Part of a small language model's weights.
Size: width 160, 2 heads of 64, 3.77M parameters.
Training: a variant of Adam for these matrices, 272M tokens, 8295 steps.
MLP neurons of a small language model. Each row is named by its layer, matrix (gate and up: input weights; down: output weights) and neuron, and shows model dimensions 80-143. Each number is 128 + 24 x the weight over its row's rms, rounded and kept within 0 to 255. A neuron's up and down rows have the sign that makes its largest values positive.
After each neuron's rows, "fires on" lists the tokens most often at its 100 highest values on Wikipedia text that the model never trained on.

L4.gate189 [110 136 121 136 147 167 138 164  98 172 119 104 131 175 101 117 113 147 133 138 161 139 150 124 167 128 106 143 156 185  84  94 124  90 127 136 117 122 135 119 132 139 161 138 160 143  90 126 111 127 117 143 134 112 126 100 143 146 116 162 143  91 171 147]
L4.up189 [118 134 129 110 104 127 137 110  97 137  88 156 105  95 155 116 141 149 117 165 152 136 131 151 120 124 170 126 137 126 132  88 147 106 172 149 157 169 103 150 211 148 165 145 107 118 117 121 124 154 138 156 107 122 117 127 103 102  73 127 144 139 120 121]
L4.down189 [152 115 175 151 126 129 121 126 134 128 152 143 117 117 118  97  73 108 117 114 116 146 120 119 142 114 102  84  76 106 149 127 157 115  78 135 146 150 129 123 175 106 141 144 128 145 136 149 154 165  99 108 133 113 147 122 161 147 179 120 129  95 126 117]
fires on: "ive", "able", "-", " include", "lect", " met"

L4.gate413 [154 138 166 135 117 126 154  97 132  93 117 149 121 129 152 104  92  80 167 141 150 148 174 122 130 107 133 128 140 150  87 119 160 107 126  83 134 128 132 122 137 123 121 126 148 125 123  92 138 111  79 140 130  45 163 132 136 143 167 104 104 121 117 131]
L4.up413 [104  92 129 109 129 101  97  72 162 140 112 113 146 138 130 117 156 155 151 122 120 128 130 137 134 129 132 136 180  69 138 113 111 131 137 100 132 102 126 161 160 138 116 137 151 144 133 132 124 108 160 125  95 154 140 116 112 148 158 123 122 172  97 139]
L4.down413 [110 136 123 151 150 104 139 118 131 157 117 109 155 104  71 181 148 150 120 103 109 149 130 112 137 121 147  88 101 113 112 164  95  84 174 151 114 117 147  98 128 147 109 154 168 130 115  90  91  77 138 147 114 150 124 101 120  99 145 148 124 146  80 150]
fires on: "on", "ce", ":", "id"

L4.gate60 [137 130 135 109 149 118 116 161 126  86 111  95 149 103 181 138 112 118 166 122 170 153 130 126 155 127  95  97 109 150 102 121 106 147 140 135 106 126 154  86 135 169 136 139 125  90 114 123  99 168 141 128 140 123 135 150 122 145 133 149 110 153 127 129]
L4.up60 [151 158 163 154 105 145 166 124 135 129 120 141 132 143 157 136 138 132  94 120  94 109 103 108 137 105 144 122 126 119  97 129 140 115 143 148  97 119 113  94 143 127 134 108 142 104  94 146 147 110  78 136 166 118 148 134 134 159 138  88 110 148 112 124]
L4.down60 [114 128 163 118 141 119  99 153 133 121 105  98 101 118 114 128 138 132  88  90 108  99  99 114 138 151  88 114 100 148 128 102 159 120 125 159 143 174 126 144  92 157 124 132 132  93 120 117 113 148 130  93 143 132 131 121 101 130  60 102 157 112 115 125]
fires on: "ing", "d", "ke", "et", "ed", "le"

L4.gate455 [118 101 163 138 140 114 125 147 126 153 135  98 117 148 116 139 125  63 160  73 120  94 113 139 174 152 170 122  97 119 124 139 117 148 146 144 177 111  98 147 145 134 101 160 117 113 123 117 128 120 156 111 167 107 146  73 145 142 166 119 114 141 113 129]
L4.up455 [ 96 134 156  97 124 127 115 127 143 163 161 115 134 134 147 128  85 151 114 126  96 145 126 177 146 165 167 159 141 121 125 158 138 149 162 142 141 110 144  86 149 135 115 117  99 123 110 117 140 108 126 136 139 119 117 109 187 184 108 114 127 115 112 132]
L4.down455 [111 121 152 109 142 149 163 105 135  90 148 101 131 144 119 117 141 140 141 144 136 110 150 127 156  87 110 103 140 159 138  94 152 156  95 120 131 139 152 113 121  40 113 123 142 158 130 130 120 158  94  92 124 161 114 105 109 145 131 136 157 151 100 107]
fires on: "s", "ct", "go", "y"

L4.gate636 [146  81 103 134 148 155 129 165 121 122 128 132 137 119 115 116 132  59 184 100  95 170 149 138 137 112 143 142 140 130 100  94 147 128 110 127 111 130 147 166 127 145 123 155 150 121 123 107 131 140 139 126  78 156 134  99 129 113  93 154 170 114 139 129]
L4.up636 [137  91 178  75 102 113 140 135 123 158 114 163 154 157  85 127 118 123 154 170 140 109 114 114 137 116 160 141 125 100 139 171 146 118 174  93 157  93 122 113 102  89 159 160 134 134 145 103 157  88 112 136 137 154 116 132 117 145 148 124 151  91 122 152]
L4.down636 [123 180 126 111 135 120 129 122 159 140 154 158 166  85 153 132 138 129 113 134 107  85 119 135 124 104 148 186 143 102 114 131 133 126 157 104 149 126 138 113 116  94 124 127 135  95 120 100  92  78 167 118 110 116 120 115 131 118 158 125 139 140 120 124]
fires on: "n", "act", "l", "al", "c", "or"

L4.gate74 [110 148 145 131 117 125 125 126  82 165 146 126 122 179 150 179 154 150 114 153 101 128 166 142 148  83 169 161 127 107  96 117 142 146 147  67 163  98 117 133  87 136  88  78 118 125 129 110 131  84 152  69 120 104  94 120 126 136 104 178  98 137 128 136]
L4.up74 [ 52 133 116 145 150 158 108  98 131 111 104 104 180 129 166 133 137 119 128  94 118  83 127 119 129 143 147  98  98 114 169 107 102  92 103  84 127  98 153 125 150 138 165 165 123  98 118 115 124 139 150 134 155 139  90 117 130 141 139 127 134 149 131 114]
L4.down74 [122  87 106 111 147 143 129 137 156  96 157 117 113 136 128 139 110 135 131 112 158 156  88 132 118 134 125 147 109 124 143 120 135 130 164 150 131 141  90 127 133 132 163  97 141  90 140 177  19 174 110 157 132 169  74 127 181 122 108 137 130 131 111 153]
fires on: "s", "an", "'", "se", "is", "za"

L4.gate337 [145 113 114 172 151  96 167 129 129 164 129 112 123  74 131 111 120 139 123 137 138 114 116 134 115 146  94 101 135 137 129 131 121 148 143 104 157 107 126 115 118 171 147 140 122 147 109 166  96 123 117  90 149 100 127 119 110 188 104 130 164 127 138 124]
L4.up337 [155  92 139 126 131 135  91 129 138 119 155 120 142 101 103 118 183 104 124 111 140  99 121 161 153 165 142 139 178 186 157 140 125 120 107 155 137 121  95 136 124 142 106 133 140 150 123 117 105  75 114 159 116 119 131 164 114 135 104 105 159  90 128 142]
L4.down337 [129 166 119 106 140 118  82 148 141  83 116 120 127 113 146 137 164 153 124 143 135 146 152 115 123 120 115 105 111 166 151 124 147 112 110  89 162 145 143 134 100 146 151 142  89 159 118 163 134 189 101 137 123 148 109 131 113 104 103 187 184 109  80 143]
fires on: "s", "round", " run"

L4.gate605 [177 144 130 145 123 101 147 157 114 139 104  89 131 139 115 151 123 158 125 134 138 112 100 162 127 128 147  99  98 136 124 166 149 133 107 140 149  67 114 128 123 155 117 123  87  98 145 109 174 143 127 120 150 118 120 104 111 126 105 121 135 118 111 108]
L4.up605 [165 157  90 124 117 136 111 144 130 140 104 179 105 154 122 142 108 126 130 130 123  82 130 140 148 135 168 126 135 119 108 127 100 144 137 150 109 126 126  93 134  87 148 140 144 146 144 167 113 149  87 133  78  84 159 118 133 130 112  83 116 115 116 121]
L4.down605 [ 79 106 109 136  92 119 115 165 108 148  78 182  83 102 169 154 126 129 131 116 137 138 105 141 112 106 117 161 171  76 126 101  95 101 136 116 127 138 145 129 130 153 151  77 103 113 132 114 153 137 124 116  98 128 132 130  93 164 138 125 113  71 119 157]
fires on: " |", "hy", "ib", "ta", "ha"

L4.gate101 [160 154 157 126 121 148 120 111 104 147 150  60 125 100 170 107 135 123 118 137 163 156 134 109 116 137 128 156 140 143 135 106 142  85 162 104 124 149 189 110 110 119  98  93 122 140 134 100 148 111 163 152 153 141 121 129 121 134 135 104 181 104 166 106]
L4.up101 [147 113 168  90 133 100 129 108 116 148 126 129 110 166 138 137 138 145 128 149 105 123 147 119 117 105 130 140 150 142 111 115 137 153 123  81 113 184 139 147 101 144 129 164  88 120 112 138 110 136 144 142 121 141 131 102 128 150 129 141  94 122 176 116]
L4.down101 [113 138  78 164 139 139 148 165 175 124 133 108  95  72 113 136 132 131 117  94 143 134  93 136 124 126 145 130 120 154 100 120  88  78  96 121 186  81 127 134 176 106 134 136 147 106 145 151 201 145 141 158 152 156 149 136 100 119 154 167 154 121 151 155]
fires on: "ent", "F", "I", "act", "s"

L4.gate633 [157 133 124 147  98 127 105 124 116 118 100 140 101 133 115  92 115  77 108  95 137 122 160 128 156 145 171 125 137 126 116 126 164 151 137  87 150  98 143 147 100 138 153  81 106 156 156 162 104 141 130 111 145 172 170  88 135 152 142 134 127 144 118 132]
L4.up633 [125 141 159 124 134 145 126 103 125 127 145  92 121 132 133 130 110 142 169 115 131  83 138 142 182 119 116  93 122 139  85 121 155 119 146 145 111 128 144 158  91 128 147 135 124 183 138 113 150 127 189 122 117 102 160 109 148 143 132 103  89 119 112 109]
L4.down633 [116 124  89  95 125  91 120 119 118 119 129 108 121  66 126  93 122 143 155 117 115 136 134 133  83 102 132 129  88  88 134 108 106 119 144 118 116 139 130 133 137 124 180 120 117 100 188 126  70 153 102 132 109 159 162 123 143 109 136 107 157 133 123 127]
fires on: "'", " |", "s", "m", "ar", "ish"

L4.gate49 [156  63  88  92  61 168 138 150 159 149 106  97  97 134 155 158 122 113 153 108 137 113 112  90 159 136 125 182 110 169 114  75 146 130  77 103 147 138 104 135 118 138  85 160 146 139 101 149  91 125 132 140 157 138 146 164 169 130  89 151 170 166 126 132]
L4.up49 [139 101 145 106 116 149 152 101 142 145 140 151 143 117 154 138 134 130 117 186 114 109 158 143 112 165 113 130 140 127 159 126 120 135 134 107 126 149 130 136 116 132 153 116 154 115 147 126 119  77 112 156  94 162 119 105 150 114 108 132 123 143 105  95]
L4.down49 [128 114 166 152 149  94 127 108 135 159 127 114 120 121 102 161 140 139 117 118 135 147  96 109 155 132 128 124 118 102 123 112 136 108 121 144 113  82 140 129 172 131 119 157 120 172 136 129  96  89 130 126 184  75 132 144 111  49 147 124  71 124 106 129]
fires on: "un", "ur", " part"

L4.gate247 [138 135 142  84 102 145 125 133 137 138  99 158 138 114  99 118 108 144  87 132 141 147 148 139 186 129 121 144  94 132  72 104 134 136 124  97 162 103 128 118  85 137 123 104  82 110 138 139 100 139 117  67  94 162 110  92 152 136 124 145 166 164 109 135]
L4.up247 [126  75 152 116 108 106 136 198 166 192 115 107 126 140 131 123 128 130 128 141  89 117 110  85  92 117 145 174 118 131 105 116 147 160 130  62 141 121 140 122 148 108 142 139 184 145 149 114  98  88 123 150 142  98 145  64 131 120 124 144 111 138 122 147]
L4.down247 [112 161 124 139 132 131  79 134 123 102 125 141 150 119 118 126 106 118 124 120 135 123 136 120 164 131 111 142 149 130 139 150 149 105 182 138 132  73 107 168 138 122  97 136  86 127 121 124 116 171 105 143 148 157  85 119 100  93 140 141 154 165 106 108]
fires on: "pr", "p", "c", "en", "ur"

L4.gate613 [130 162 139 132 141 129 151 155 129  90 126  86 126 133 121 121 108 134 143 148 143 128 124 123 123 114 179 110 115 110 141  64 159 112  86 100 137 122 131 151 117 152 168 140 105 153 168 144 102 168 111 110  98 122 128 105 139 130  92 147 110  53 140 140]
L4.up613 [105 125 160 100 123 152  90 113 148 120  99 130 160 133 113 118 118 155 169 118  96 126 100 134 128 122 132 141 168 136  85 120  95 105 104 155 156 109  97 100 121 138 123  93 101 168 170 151 144 122 118 118 127 155 150 150 144 143 104 117 137  75 165 102]
L4.down613 [151 110 134 119 157 130 127 203 139 108 134 121 187 134 124 124 139 140 131 133 122 107 122 132 132 113 117 137 104 133 134 144 156 117 138 122 148 148 117 166 138 130 100  70 120 119 109 111 141  93 122 158 128 146 142 136 114 106  91  97 132 102 137  86]
fires on: "-", "ad", " pre", "s", "ll"

L4.gate239 [121 110  80 114 106 101 150 117 124 127  96 128 113 118 142 130  99 141 196 126 141 138  81 162 141 112 115 152 143 134 142 105 112 129 114 132 182  90 124 127 166 137 124 134 127 173 106 173 119 128 110  70 134 135 132 151 112 125 109 152 148 152  97 131]
L4.up239 [166 111 114 161 120 124 171 120 160 172 183 125 138 126 133 136 153  98 113  90  64 125 129 120 119 126 127 158 123 119 118  98 116 115 128 151 113 110 121 149  87 131  90 167 123 165 148 146 128 155 115 147 117 121 125 139 135  88 132  78 141 131 151 142]
L4.down239 [162 103 158 154 146  99 171 139 122 126 134 107 136 113 111 146 133  95 109 127 122 114 139 158 114  95 128 142  77 172 129 133 124 139 104 149 184 171  96 123 140 130  90 119 102 159  97 135 138 134 133 120 136 155 113 190 124 136  78  94 111 110 108  91]
fires on: "vi", "or", "an", "cur", "ci", "ous"

L4.gate296 [138 121 119 125 145 164 139 158 166 144  96 130 139  98 151 138 116 146 154 102 154 107  96 126 107 127 169 112 157 115  91  75  78 124 136  93 109 124 124  93 119 181 159 130 125 142 110 137 101 168 149 107  96 129 103 113 109 116 159 119 149 132 123 134]
L4.up296 [159 153 106 150 125  94 128 160 140 150 135 156 130 115 138 173 148 112 120 127 138 139 137 119 127 138  96 137 130 112 146 132 130 153 109 127 103 141  93 150 143 161 122 136 114 141 121 138 118 137 125 194 157 140 115 155 116 177 154 126 138  92 134 144]
L4.down296 [164 159 142 106 118 140 106 148 154 147 121 137 120 161 146 156 112 114 155 118 109  93 102  69 134 102 140 142 134 127 104  92 135 100 115 116 123 137 171 141 165 117 127 100 110 119 134 141 126  91 141 146 124 146 136 109 130 178 118 100  98 146 164 135]
fires on: "ed", " along", "en", "at", "ing"